MLP neurons of a small language model. Each row is named by its layer, matrix (gate and up: input weights) and neuron, and shows model dimensions 0-127. Each number is 128 + 32 x the weight over its row's rms, rounded and kept within 0 to 255. Numbers have three digits each. A neuron's up and down rows have the sign that makes its largest values positive.
After each neuron's rows, "fires in" lists the words (lower case) most often at its 100 highest values on Wikipedia text that the model never trained on. A number after a token or word is its count.

L4.gate190:196063110135122065086169122132150155157138151130117108148110095132134166113152091161080116165137121123091058131158109154174105107150129158135062126175092158133132118107165109124172172133169123159104159076131168085110183204101121159100133084106174077175093089091107029218059141146155111134141148089121132182167159113134088119124133157091120138144109125139089198095155174105110097145088
L4.up190:160129122142068131117091105101146166076180129148169155134125160176084187078108113145151133184140131125103141118122080067142140094164146168161102135117154096104118167122144162093161104081201135118140150068099087089138173137128153147080096160118163127127122104108161115116158154148146146175104119124065135161087159152139145084118136090159129133120149138143093077116121079145150114161116
fires in: "by" 58, "of" 11, "from" 9

L4.gate29:186126112129187116072132107114178173111138140138118078151138096110156130125104119175079129103114082163156146122119141137114128116098048087149100039121079159081098134147115101123118149081076125112130084146128119107132045080140140187158102126102102152103184133156122150071070130097073169112070174150156117116126180117068150111165136164136094100113133127156083181048163138147082185116078
L4.up29:144097068110150138166139129160128166086085181135053105065101147141165123182178144123116100102104161116102157163114172168141101123140103105075093110100087125131128130081164105127123141149135138115155104106084127136133120142137113131103073108121114181146072131120152163167072142104179107148149134133123145118151118080112132146131150146106142188093072062147151165075172137121173217164111
fires in: "took" 24, "of" 15, "take" 11, "to" 8, "taken" 6, "or" 4

L4.gate587:114177146130113120153069198136158165141150164129074192163131155046126120117185103142129089118095125164189137136079162178175126162091137112125141111128073123126139099073131124166155129131153137191047139112100157114199125117076119091075123097132160135127099112099177156017079100093082081123128165127129084138164165109133128193126186163151146115080184134158096089136092152110143122094162
L4.up587:180114138174094157146178142124111122125127068166110092218109155084168127098148099143131109135166161145116086125064149088106126125141090136155097094139100099115158135113122144101105139099160146150147121094141111150043147170153102123081138134085122118115118059162140098157092139119085097190110107148140118137108152112158108074006169136163095194138120144122118098192104101123161087099152
fires in: "on" 47, "railroad" 6, "public" 6, "station" 4

L9.gate260:137089072096111150115086108128086128133120074102090115116093080151141143158133186162160102095125129155188088112160143079112171140139099118129149109150141169064115103109117121091119124159114160107080127162174142141133108124113048108045159146129137129154116131155088151106098114182144042190172101135128124156101076146109172134150154075080163164125135153073090120136168146053093126145095
L9.up260:165183058076143120115144188144161091141066086127154097110110104157134176104145107156118066074108107143086211122160116109135125099125075150127055086105124165155137136153175135176079133173096128104162057149115112117070123108137141125144101101110109117112066135180110136119136148151123203176073160143142159123136133121182118165101108168094173087128188158096153122099094096070149157097118
fires in: "was" 77, "the" 8

L4.gate512:131094138120123081197116143096113117193111092153169148069161162179106107107188137124170077104128148175129117124096131111118033091114074100126109136074080188150122133112107121103134097178082123125104089122102102145024193124114094074121153111118200133181153169102127084171120143110175148128053122089127134142168108120119087065116171186135174105139046146179167148124119064174144141115157
L4.up512:134097101098100112132175197123111181108139122104117121064114144124105190093088123080129110038023113125112121087082187115151097098133130163036119053142099097108108114132145146148190109121123109064151134106137147096131171121111125081136165163077144145106173118113136168121174140114165132156145117133107086136178080126095155125081094093121142132170084117059100175118146142112124110160153
fires in: "a" 27, "an" 20, "louis" 6, "ingerslev" 5, "second" 4

L4.gate227:134116127144148129147132120172133135101140140192139113172080120132124143113111164157100160117117115114112112122105148116173156127153135103155096130205197167094129119166202096097143097053100175159162089054122081124105098189139156124218148106154101084161137168208068161188151120134183106182081165210158136165091129136139128078138143177121145129110104090111111166110112174037156147127164
L4.up227:163147100072116128117143164157192135108146103130113073133150220167088126146135074107135125072064132087147143173091200086109122171144100074097064133078108130144134124119219106136104221186105158163101083159169100149150123188121124095153108115074095122150095159160118115111114100103148127124082081116143133214104144202144154181119138152140071093128164124136144151176155129101133108142114
fires in: "a" 30, "an" 19, "any" 12, "1" 12, "one" 11, "each" 5

L6.gate528:150141078081174178055138165135184104052096134177108175183158102129194151096141179129133125123170133069151080115138130093122106106153088154143093152165091142109126177132169115122092166116130127117132144101084134018073086188115110155134127201097103175147172102147096129117145195124132166129163114139140107152167147110119103089131168202144124114129139132147119158158156117147173113117154
L6.up528:136067126160046067144102059117093100163091137128103123108106142122134164090185108115122137105123128122141149121132167120035099127164123120147122128130164124154129084145118169167175115069093178130168126130120153150143174120124147169149140098119092121147094190114145171077078124137108149108150156192126117089100120148147111105152106123144107041157094124142183172107108124114152165098115
fires in: "its" 24, "the" 20, "s" 18, "his" 12, "their" 4

L7.gate226:133124181143161135157122169161068080159129182164111169111130189111119151161178065085094141139194156170103119146158105061134112169165143143113121115104134172128112147096147146150166103151114118115144120134085126118171095152089179121154163146158086103145134157110082113086127112123098060142161126125087169166130102185060144137160131126183155138090106092127126133164145165103146136118140
L7.up226:073163137134139088094134124147078120099124106132148136127150131061157135220143129125096142072138128191125090155118101131148103095144121144092060125137127139099126197160138151096134203076128154130152087134108094174059094134143118058122142126147102095080119144187115148126171111143214080155114107137062156091127130207148088120109169099100122155137132135122105138125141113108218064125133
fires in: "to" 56, "an" 5

L4.gate294:133116121162120132120142118095142155106148090101122094109156070107143144112080174205115218165141133153134092099086121102138138112103113109142171117110142152162129067132120171121100023072118124133114205078149106162120137125080092133154175120173189143111097108109141092127094174106115189089117107149098146216148192102114114150139134089169138145091147116070085126191176091186144137138136
L4.up294:159120111144157126158151116126131132119142110127114140141108103069096069153223147175093095132109126147084115132173171146146136142227151128184059116113134132067097165220147113125094163122114177110118129101140125106138163091124112132110111148109162087211143055108084170067082206064143132158108123070105112164137170116160170147151125147120161134061155123177086187127091142072107145123166
fires in: "by" 67, "just" 10, "heat" 6

L4.gate53:137151132086102105156136138116165119130112124135099126101166163116118137112083080082119088147110150042149127159089107099141124109142126100181073124132111147126098139158103094129140144100125088165121124150111059088170058125115083178119099117131117093203146112077111102129128110179162165186114082180139092167113160144143180165087173117078056128056189088095110127113139137129130156232072
L4.up53:118139129121140126159092091149089127110111107141166143131102186128108159135119157129188104097162195111133093162068105070087147107137110144083089128165120151177082087130137151147092103192193172135079144103105173124135057175167098142208177129072129121137161165147167119103142093099160135134140122115104111121100088160179140037135166098133101173099087082170036108140142084145118075177139
fires in: "from" 36, "ottawa" 12, "since" 7, "worth" 4, "baptist" 4

L4.gate104:173185085077072191127105107089144102110133138142135093104114172170139109119107091128156166090114061138145150145129145137121178179136132113118083106077097152175116155165114110165079075124101147161114135121130099160137166159083125117093081109147129156101164151107111140156108157159112069122061161146192144107116093062066132139111097151128136133097159162092159114168083120086096184143111
L4.up104:181140124110097088079079120049163124128140166137135102070085155130092069075155118159174136157152162096102127158110185120136130155099148123137122171148130152025116080104188107115142167139095155082128170143208082135169168128165097105152070144067134115112110042127101094121170101137118134173192068159102089148141096120151125113121124120063125107126135147122102057158145091112141159121158
fires in: "one" 20, "february" 11, "s" 9, "asks" 7, "november" 5, "october" 4

L7.gate618:112117137195173160192070122125103138149146198112107081133062076138111048132152155192121117162077120154106186140089146111158160135170139111134118141099098143133114080098160163150153074152110090102102145090185182138114137118163104088105107075154146099114141119092135179148102111154084136176101151100152102159109161133108117172185133105148128172124118142134145125179166110118139106087117
L7.up618:199096160182117130146126134183173158127113133176124172088117172140151128120146139143119103122111131098121127143138085078169131117149125121148058076154135174119112179165141146136170115076140118189149154121111129131134081115077149103179137095118154144135175148106124142101143160159151137155181133105119175171119112111157113123147165085170126154099127136107115086107124096121126128130134
fires in: "to" 20, "by" 14, "up" 10, "on" 10, "from" 7, "that" 7

L7.gate404:163154155192149081131152142097127134144084065117065117133152106118162142120116087073156099112148113123207112097146104140135095113098110178174109160124165125125125104130128138120128147103096088133195128111125112059130092163126122084096129157123144143147138087140085130152182168137173165122103103124130110158102097114159104179107128149116138122127104152120142099141040019107123090102163
L7.up404:087186106130148127132148127168128144079105143074115147113122132073090089129159155079080131166140116109142154129156127110112198102146139155165110122146133191116130169119148105129119092073086137122148149088073125170166158115128154133180177137028133125140136057121092136143098100104113124183110096053123106157125101141096099130082146077110102119098158090154096149138140095114163124060153
fires in: "that" 19, "who" 15, "which" 14, "person" 4, "when" 4

L6.gate352:217117148189105143101124208144164108159164196095099137121131133149107117154066131157134148144103102107132096119142173102144154192128123105111157132109158147121168088140150127098150099086129148157146128108133114148121157144134110119150099120140112132182076090127188093171116108118131112109136140098099090192129157152122174143150196117118135137142128081097109182110110121144180124086184
L6.up352:145164108096155098096159119140104074192072158142120097072169116114133127124129115132160126114172128131126121174119172117114120105113174135175175091163106083138170099127109065119122113200139107178113154057167161166114080136104132128132116094081111126120108163141107193208149116201173169067137114075136146113155078125155134101167170122117178153100100124114130060099059136157177117120043
fires in: "and" 20, "those" 13, "people" 7, "only" 5, "men" 5, "the" 5

L6.gate583:144095195093165071130198140122187093134136138156176160095144129175072151146152137148148130127149135113119105121120143160150120124150074083112119075128129144143081158094117167113105097138123113168117120056130128056150103107088126122094131097077144175182144089136137143149174112098113189122117110110129126108133161145147109195138227144159130163159067105098117170151138201092109141163154
L6.up583:159095182143112162139110133121127109119148115119132130172110103116111095134088138174120100139125129108078157101090083111128156124144104086111085244185113135088133165080130164097098092202068157107168118139147089112178081115168130146128141110096156134077088123145153069203136079164168142109170089154163161116086089075092157119144143099168149096111150177102144119119058098133081173144111
fires in: "when" 50, "and" 16, "while" 9

L7.gate416:101152095133184081131121129109140127120158085140113154061134150188150145158119080115170079129146126166165078163138126132114114141115156079115138167162131156158085158088134137180154100100104125149093105121105141135117075144135145120090157178159133162178160133134101126092163146147109121127123143092167073162125097128151107077121107173144164136154115179151180148096177114125095147158074
L7.up416:134156131127139103080118092168060123141176179163142105131122079093136096177169086105124158090130111120102151116129132112124156108172072149141102130104138136138125054099101138216088130136103137096117163140134148105114114106172128133130173158106145116107094135095095194083097096130124152121159167127114162100131082129122089144161152073132156117162127105095124169103078142082163101110120
fires in: "of" 29, "in" 12, "l" 7, "de" 6, "for" 4

L4.gate810:124103169091164127087126122103145143145125125095110097117080156108160131174110119147112137150104121138151062135138148149053124119163126144090131108088136112133145046152144144101106148117110092096104118153149138017127136115169100163136131111161182155145186132156092178115107065141129121143139155134121124131099132087148012155134063088140083130163137084078121084107131116102151111119180
L4.up810:095100143126152174176100070108094119148156112070149133145111191110139103128153130122111120157169140187115115185180100147122135150114154101128144163119176141140129143137039119092134141117120144127103075138111163137125065101136147185134061121155184147114144157124113224112172138156104106111157097083111128144152148030179101084128167094120118143099091137049100129211164119143099155120112
fires in: "of" 65, "zagreb" 4

L4.gate530:122147142118152128147151132118131134074147113140129078153153173173147122094077145122164179132119162106154108134063151117072121140095094094147094112191143193163073120138131086088117154092097160157079188129166081207091132164144076115135090055159111145156151142120126106103114172108135153174093171114163133120185108111190136090099125104169077137133073078147115107136106147080130152117153
L4.up530:130116140139142176134106106158126118148158171127140129135113132144172152048123106183137169064161158154172125134113142104129129175189071088107123085172136142098168119134155134112179168152088191104152123089113175138088114128162129117085123144172131090154146102213113148127139143073151139180089129142100106138130100067098102089091177117195152120117028105167110080131102122075119157142115
fires in: "that" 46, "pen" 5

L4.gate221:135137160170097165116185115116118092138146164095086115118107148118165122089122113101070151076082165143117123211134109099112140135112158194088106087153112155087157151119084139134094094098093097111147182103162098117165108105154152051136093117104172130162127123175137084115170138155112085140097112109116101071183145122116140142118138094143090115124174034120117112115089124152117130188120
L4.up221:125082097143074139102147132136193087153125190155148152125096185132127146130144074163132129102154137166161194104128127123149063174123205188128146082090176070150106051140153102179180124134105137135213078139069157111040167165146080150141136139085117157134125110130076116116115169093128108130122088084077143142157133121125142119094170116165153174156075130184138099154125115086147117136124
fires in: "that" 43, "this" 37, "same" 7, "which" 6

L7.gate278:071126147090144090138145109140107100082158071113081154104099118125127181069127070124122108116146126133105086127137119099155119150105077107131142064112113164115138139126135106118171172066093127089108120172125081193087151216106076123136133112142137120112134146123149171084127100141103093143183147103089136074108092104139127091144132091082131255149075109135166145081129123078126123142132
L7.up278:090129141062130136086167127134049178167136089116185134062137179131165142112177106173159084148115160108088105100085142106166155128167107106131102104107084131227101168128206077135105103113135109139140133107138129174125106146099098143129127126191140109151069099077158099132131118100090104150127139143116065095138134144143099145187130098116136068139051130110135136038104065084172070130096
fires in: "a" 40, "to" 16, "an" 10, "werner" 7

L7.gate11:157098079077108198162110117087090061162152144165177135063128197165093120036103178126102083107075137101146187196069116153122153148081127108097139134128162197164164095170149110113055184127097121073127116151083125102114153136118160159115130115159132142132188164110083151153133170108170170147134124121108167186127158101103120113089139152176080131089074046121193165118133152095113152180179
L7.up11:174110086136144118134166143095151078118169159167119079096104167078149174138036106094174089092128124180125166152123154121114168156125122136201162119075099102161171115116227091133085117074127069097166177103105125149136156126123099149093111116108125167106135177119099133137093138124115124199099099088117149103161104157128092082053135163095081107111117100125129099183144158137168176139199
fires in: "a" 72, "an" 8

L7.gate715:165164098117094157044154156144102122146137156188144134134118156146180136133139114110131103103119120139131114101102098093184132093108072113221117081149110112087106086121161109157126146131096106155120119123142152098153126121154156127152129203162111131149112077160093084172063138161170099165053135126130095112138138119077106185087152148083079087125136098149134207123145107125111157129165
L7.up715:072100089156180102106133127173171085147122124185126127178105148133132100139113140151165123127082160191152122093144175152160140102121147102146069093139179151149165185166134174151126046093117092131152159075078124148133113087110160124134139078129092149049151154131122134166129120172152127146105165106120091148166115110183139163068156104131103163137176118138140125105145098093150143114117
fires in: "as" 59

L4.gate311:127092120098094104200076096173164096130171096109128188155112219107115116132135131104155118138134131103147116195134104193132142151142121094130158116139087113144119104095134166132107136138097078144119088089074145113128128105161095133097116074131121127062150135120127182130150088117094158156149139095129116181129153141079118193178168185162100103111145072056130136085132155125171188126178
L4.up311:142097114078133109124140109144162142164113122105127073174086196112180139130102096113141128133113099117079100155080098089114065112151160113090101112097104142111101119092092146116128164176098136110113082075096165159102096146134135128076086109086113154139114136159074188145155138181132158137152121196047128153140132154111135151144122125092137106168146103166098039087144155149120082165066
fires in: "of" 51, "quantum" 4

L2.gate511:142117099107177091098120076118159101127167106136121097134106126155134207087141126144160099155177172139094082172164138058116088181142039136075131092116129115139119150084187114078095149104140110121128122129143132067121160144193111077129109124115115104119124119090186123117157113159181108145134169126103087079108150181122097132112166144110154100125157133153137130055154162121081118100092
L2.up511:172091103136118126115080151164124150094193175184090056068144134152135137138083053106110136103123148161164127140069130095146142103175092145118123122217126077139139167141152121114145088146067120168169096085139096105171130144129085104138138122131152130120171113107126121176164185051150160067159168137200092112146160183163108119084112144115177075116088152143160068151115154106050139131171
fires in: "that" 47, "which" 19, "where" 10

L6.gate672:128139036107198100151153151165172094094186104110060159140145119164056107125130155098129081157169142153133077130134141061141093101182134125108124164119070139130136121137129091086113112108041167153078187098114160151096134136137140136090129119118149136157163146091140133122141138162218127185091135120067079182129172102138146178137131137127082136161148070077146086104137124153092116135084
L6.up672:165101146162145125154117145111081164166134138094071141168146074195147083125127169114123150133130124095162149132097146103110093168192148085143127115186154146072163081129122155140177082104123076123078136142132103133152137105153125114113087145132120146129144164149168178106126143132122124107136123133104091154136167125167083124099093090110086098156203108125112119162162103089130141101064
fires in: "until" 24, "middle" 14, "of" 8, "upper" 6, "lower" 5, "for" 5

L7.gate784:124136183138181076122148130164123129138122112122105071103050129120091163147101179122140132139099144090110127168038117161101120131103064121155110157121121156097134080154168188110149144151116114063097163139179118113109165138146175095156154038132109133144164108102070131082146111163157142116086133119102125122144087111085159170105162175137118118069156126150164155161133111110133181150120
L7.up784:146166104111108113125102103149116121186064160168141177100071145064147100152119109122119109135100104118084100150150201082115162101098083115066128120141146158125113100173135124129150142148101113103119175148117124148111063058162104166119136099108202092176119100091109146181090110091142161167133116156113114110114133088120119111079122084130080089143114086206113141141146112112079081103076
fires in: "an" 43, "the" 24, "one" 6

L7.gate24:164027142100164139087147102139157117134109151145089103123126146152124115102138101111068141062171120159141158085129098132132147099149081121188147153158093162131095085165138130113164117115107111100172099170116149101131156148167155166141159110195127105191107193178086166178137134178114062193155122145162092134194163150157099129121212078120133082153162096141103166191100111150189137078080
L7.up24:058140173138145134134134147117139091097089117160118111155096114106179138076103124120113143132133055140088168120175183166074170110086045136104154127152132104063103120157116117138103160158080040065165152120084181165156109161120078175153118143139136191148100150119147153114118147106129161131128167125130137149105100144121103090112120115150107072152187132106112164097101160079167130130154
fires in: "the" 34, "one" 14, "s" 10, "third" 8, "second" 6

L2.gate817:165178123139073077094121076086124086105123102149069071141165111165086158105179073122077112136152144110173099079166146129140086104173086168119158129164151133120135099121152110152097091102146135141123098144176124094136205158159181095132169122119117163108116100057163111152123153149077114068182162100140093125137135148089155121094175158190076089108165102159131182104108171180127076163082
L2.up817:161147154136054143105083109147124106119134129182073111148142162128113163133161128082091156151131131152128052084177199089119122134185075127084084122127125161141125114157164177151050133154149100084134099196143121080137147172128106128115129120106156137113107124093097132170107130109091170098129142114079108128214098143185132083077153183185107137124175111124164133135097156163066111115106
fires in: "where" 38, "which" 17, "how" 12, "when" 6, "way" 5, "whom" 4

L7.gate87:161099117121153115172148169145100095150174189081111117122108135090104145159133115055162135132147068123120123104131144103112107116132134129196158107188095106135104151129112146103075122143112189121117151150140091121116113106151145052108115114138166128135089047109156090152170203076157189126070098128149179187080127099126194140132172145153123098132087154118114199130123163073122071123128
L7.up87:097135117139096193188126127113166138125167162062143140124106113090119136097131176135144072142131132131178137091110151178134150076097131124137190171103100153168111140192113147092152097150140133198174092083110166178104116105145189063154023098153130140178161133133133150180095133078105115119205122110147126154126103070143054123087148100150123131071115128178159144138110093086135145126118
fires in: "they" 34, "which" 22, "as" 18, "who" 11, "that" 9

L9.gate721:102120040197202114098135128104118105092148145113136168171110122117167135087129108168152169131165132139101143119100097101132145184111109171078108094177117198111106121133073132078121121164106061143152102169130098131101179099082141098147138079095094137115113130100077119110167083112132159117111157169074104165073135153132127184085101120153047124135176092103099113112123115159092100175151
L9.up721:110152091079119103133100125195177114120114125098119131154128153158177161172119094110152098118135101122109092103158085066173084160082080067106106084104169122109126182128149152125189020123136164087124093084158115139119148120166090144143155075167126104138114130135113166188166153126179166184116080054117087159093142152148177156087107127119204118129171053131105112107102134127173127117124
fires in: "the" 75

L7.gate751:152121123077090130109126118144096123144189121174161098129189101158114159135104103051163119123137098158130128111151191144078124129151116160110108151129110123141142189158164106121119166094128105126118061149055222113113122112103090072170091126127093087125099120102164122124145117144157154136154089113130150177117125155098164162146226159154170166080097082145176070117160168132144156144149
L7.up751:162146081150092121095185124105169141134127158130123098156164131118111138100117161177102067104145188140074144126116128141119135116086123146136159156145112125149175131138167157164042128127148145118152092190094071102091160179109159122114144089099147137086099118095169101083159085114112129171116133144153081086132068124110135124182087090098102115150211182117151111135165194160167113064141
fires in: "be" 44, "been" 7, "and" 7, "publishing" 4

L9.gate637:122116118064160143193111161159106155093145135162137164063115096108141117146141102095090138134183128146131139104119171112125106141141102161108162172123141118073126144155126098105140160114131123141118185105141092111104148086185137135151112075153183157154159203153108123115145115136140105078136207130109166110169074134107083183101123133171140124146077141164072155134109103170179083158162
L9.up637:080115096118148092102122157170179134140130102122188121145170130113106167182042135074107164151055105127119155057123122138122119136115133080098113167047027035103084116147137087171134112111119138083093115082144090153175076200183096125139110119166123152146100125078110147088171098144153157121134122151086130169146121140111162105136088100093133147115071108081095136146085075119113086086167
fires in: "a" 21, "his" 14, "her" 5, "first" 5, "an" 4, "detailed" 4

L7.gate18:143140119149121124110113182130099084124146111139136067136138118129117188081133132128136157125113104139156088115109163163104101145100117120073117112079129078124142085141108156081084086148093176086148101184136152090173107139084093141066131096112091104167127123110074131118139203186077132151137161098107113184118163124120153185119165146155091089106093076169111142158118094128083109136098
L7.up18:102177120170140116107106078121165141122100140094112196180125099176080112082118099133160135132169186108150060176094111074124143136150106120120138115207129092118148090098138157118126121123124087129087113076109129138077117142084075191120138098140199164178090122184124073173140168097060101137205146144154145114142140084116115101140143108097117047167179162078092129114117194091132138137142
fires in: "the" 66, "and" 6

L7.gate486:107086120079112115097178109119072197119136133139162147159119098166184153149053200115116164096126156124161128145108172136167132139096104122119183172166109148098167139112131136089077121140134197128135108151109101138076138149152140146109107119114168128128135153146144147123107137112133171101188107133131111160111113137136059114094103210138122132124181123169145140136126197148140131133181
L7.up486:136092098089160137109129062120183196137142091146138117121157090164181135098137093168084141107168145151144127142094136090218129126168110162088078188145033139138151139104131154147163167093100137129145110147105124108135117195131114141193148167141146074235083182130159167139134133123164131151159165113166147136127077188096130112149074105132141154163164181168104153142129134080206100121092
fires in: "the" 49, "his" 5, "of" 4, "and" 4

L6.gate33:127075131155138104122105109186160131130146198183114173128043126111081101105148073106153159122140112115160106148126105164123117133133130149099110115075088100149167140109128129127168108164135120146092154059121190182108081174139153127120118124145143156155076154121173181159151103150088165155157158161149119146156097108184103177115172114100136131123069149140113107131117106097164092114145
L6.up33:130162129151101136113158147116106153167108107113116180133072161078158119122154159155089118077157115118098127122161119123140136112126139158102058114183143138136117105119167141118061160091117149109122117174185102164124177083140092128159115116136119075067116131109137158133140156181170106125125111123105167087109114151103148107116132203126174137163130082086109212211089100128135078196128
fires in: "to" 43, "returned" 5, "further" 4, "later" 4

L2.gate252:092143069176123152076092161110190158108120176100089104134130120124152116182130161143112126122098116151117098126172096213153150158145103023089148125146124146190065106057153173089095145166136158069134148125109139162135120152145123124118110137102129145122152126144113147195110154110190150106071133144106127122086182119106135128142162177200133077104150112110085107141159131102155173073120
L2.up252:137068133149148143081092054096134053145152165152128073117083200166121110163153140174144080110137123139097086144123138139159127117224130127099102173155111146133104105033223130108112143134094140161072122155171170122130133176151163139096126141124097136123140147108182140222096166178160166137122159160127124129136173143056094048165110137127145087105183142171121131109173102122124106121146
fires in: "that" 18, "although" 13, "though" 8, "if" 8, "because" 5, "while" 5

L7.gate669:138114122144114119149123202066149138132151147144096102125159148144170089108186151067152099118124163122202061119154171140103057174164157127163133120099119137070144158132121145104101122084116118154135134161142142111147106107106123100122083086070185093151126087082141119111135151132078098061139067103212129188141103119160078114103116110052117088118137069192138129167133099162143091141083
L7.up669:163089136176162127072105171115131127136126109113141133135126158098149106086205123147179159123142122109131131098142139118131091141140156214159133087072112117136118148123133155139135163139095115138149146115152133107146153161151107100110155201104144140180130124166114139148110069175141143109084140132123116091136137049124067121069126052158062216124108089081147098123133137089085118094100
fires in: "which" 35, "it" 24, "who" 18, "that" 16

L4.gate749:136128128191116180130168143148099120084116123140121151124206157116220143078144113179168103127090076084101118129175106175078127055170122085142090122113157165114144181150117178073125107094036143147101143155117103087155147118086098166173127118085108151139156125144086159112091077149180120110139170104082101127125178130158145060136150136136133134082102103160150108151121060102069173152113
L4.up749:143148182106211141087134160081167103193118155154077127137118124094059151100171096092157144078158085142113101095133122149115127149151189143149182097078100106108109177174131108125117111155097118112113127172143160111127113038147133128116152204121131156146174082143097140146171143141101128091084118142171175162127076117114098095142175142138087116076190125153170086149147094119108136113181
fires in: "february" 12, "april" 11, "january" 10, "november" 8, "december" 8, "july" 7

L4.gate793:104149166149127131126161106111132169113146167131153158137100123158123159135106098117135146085163097127112113067130061185178116150113092082161107081107041163087136146079118095095145137081158029165111142110140193125121129143109203175192160108155177099123096124128133152148125110127067161148130114119166147098141149063068150148154115115115103119073153097065128137092098109154069103194104
L4.up793:130132159132085081082056075074137146108128110109144155152162187134096116149120157113155123128143132083100161133125137188134150140156184096139095127066148167182123148180143164172130159118167125148133076157148082107145089089102109115127104099151132200187189119130173113134139155116072179090109143134107123161131121126103131120126143180137153135133126093136048085109103088135152099158083
fires in: "took" 26, "take" 11, "taking" 6, "taken" 5, "takes" 5

L4.gate27:110100092104153165186165126102141089181147129092072126114150128174144176149092042104168123142165152143144087157124135132133123137158157132098107100118128129152122133139132215117106162155151168075147103133169097110119123146087163153098201171079156129148093087116161106118048180184143105146161113122145136108166166119099135183112177115128095073140143117146114101119105100132103153132165
L4.up27:131139142144186105149173181028166103130170187140134128172069123133074094073119141112179095088110156105184119118120085124130123149109120186119109100121137134139141098078133134136109167104143098109134162152150089112093158148117161138106145078107128067150107186136158168123076114078129139099120083166133139147129123142166164093087113169116104076091144184135061106112170126163095190096159
fires in: "from" 43, "29" 7, "ramat" 4

L7.gate543:163154054140131126120170159098170149115135130090172153149100108151101139100145148139122156124174156151125146142171111094108094152135139104137178144123081110123091127136153132182187136102166167077078131084117118183121178104113080134156157124142120125147161111084070144098094156143116151097192186153151065168127165128157205132148154114097105126111077150126176175145158099148105168172127
L7.up543:163141151117092147111122118089152074133090157125177156140125079157074163080113176090148117083138134156105230164121114103109127176088134104117121123127109176095114131125212129151053163142107096176091120114072111155083135144145121126145120161155152089117156115157120124120114182126153129150074107120207070124069096132110130138155138102113094100133115072154117149084099097088157113144083
fires in: "3" 16, "5" 14, "2" 12, "6" 9, "1" 7, "4" 5

L6.gate360:162139168080119162187204135142159124166144150221152152136145108130142058090155132135099087117097086100149111172162192065150121102096162104147121156121143127163151090148096123096113099127134106122114074098134125136156110162090092092153125125121150083153165165152072101191142124167160175093132164177054171164078112111087059150117155116168177119168118056097095157092178155138160108093152
L6.up360:118046195077112165125143149154100053112169110183175187085148148107123111128129173134163105119164142116152163121070055130187077145104108128121136096202141172075105114087112135128129159108152129109173181107114116137141108082068138147182159175087138107139135154134153111159134121130107181138108184089093128134095106157171098147106092082090103163165116156199091173119108130173202156165110
fires in: "and" 52, "mainly" 6, "even" 6, "not" 5, "only" 5, "as" 4

L7.gate776:136081153131112175119112073098126117218167125123144153169153144134172103133084146146108134093148073121068056105085130121179145151165131120123119166188149121104101104104122156131116169165125138131105099104106122150133151114105125190158106143085126166109090139157161133103166060130168145151123062153096087078101107124130139126142094086069129091160143154151123100138205123106124117135115
L7.up776:095137046137131112147165179176094196143168115165120171179084102117130125142184125132162090141102111165088153094120088122121124121087128195178099145068131100185127133125111156075020115175131132105093133129160129139126145146123110115079046132126106085115170136114120122174052109123181152116128147092150102134144127132124086116124135098105056100120189178128161097118102109125129146109166
fires in: "and" 73, "like" 6, "to" 4, "as" 4, "of" 4

L2.gate166:141108150153080086139125092101105129119159167115084175153105133151033171112098135104162126088108177138141138165097155128124135149149140135150109171123168103164191105140087044148093138133111088152100089112088096144124124180129099096123180101124150124127189149120107109162158034085148074126110175149099156155127144182086114169105088109111120088130131092173127095146114151099111163140126
L2.up166:125115144142125161153176083114129112145191091131129127164158155138099157130167111139167087165087194120106147155075106106136143171135130132181124127169124202141230083194126137098100160143111121100192139159104149082143096131112088134131162100125170099209165158124098113122114119152134133118150086147135104158123133184114168111115171123095143124105154162137156173101127150126175182193144
fires in: "as" 20, "or" 11, "also" 10, "a" 9, "later" 6, "augustus" 6

L4.gate59:135126122138134133182081109104099166098110111117095122159116126141201136154098099093132103129123010145097132127127148165112093067093113132102139105106168119159113077187141111133103122126096135144066096139175143108079159175099131115166075137117165119140112158142146125087158129119168149145115149120077185100138120185185151116187154082099122098106110100066181165132128117094104132170123
L4.up59:171155126133141122152112149104116188100120126115064104094120131120218113150139092095124089050142147102103117145072141189178143138073102141163153174090180173133078161145181086168141114131133189128048126133137105110179139094138174099145096128139138116102124158114115191126110141120108163119167122194129154161115103116145132134119122178152095065126132123064178121147164133150105123105092
fires in: "august" 12, "september" 11, "february" 11, "october" 11, "november" 10, "january" 8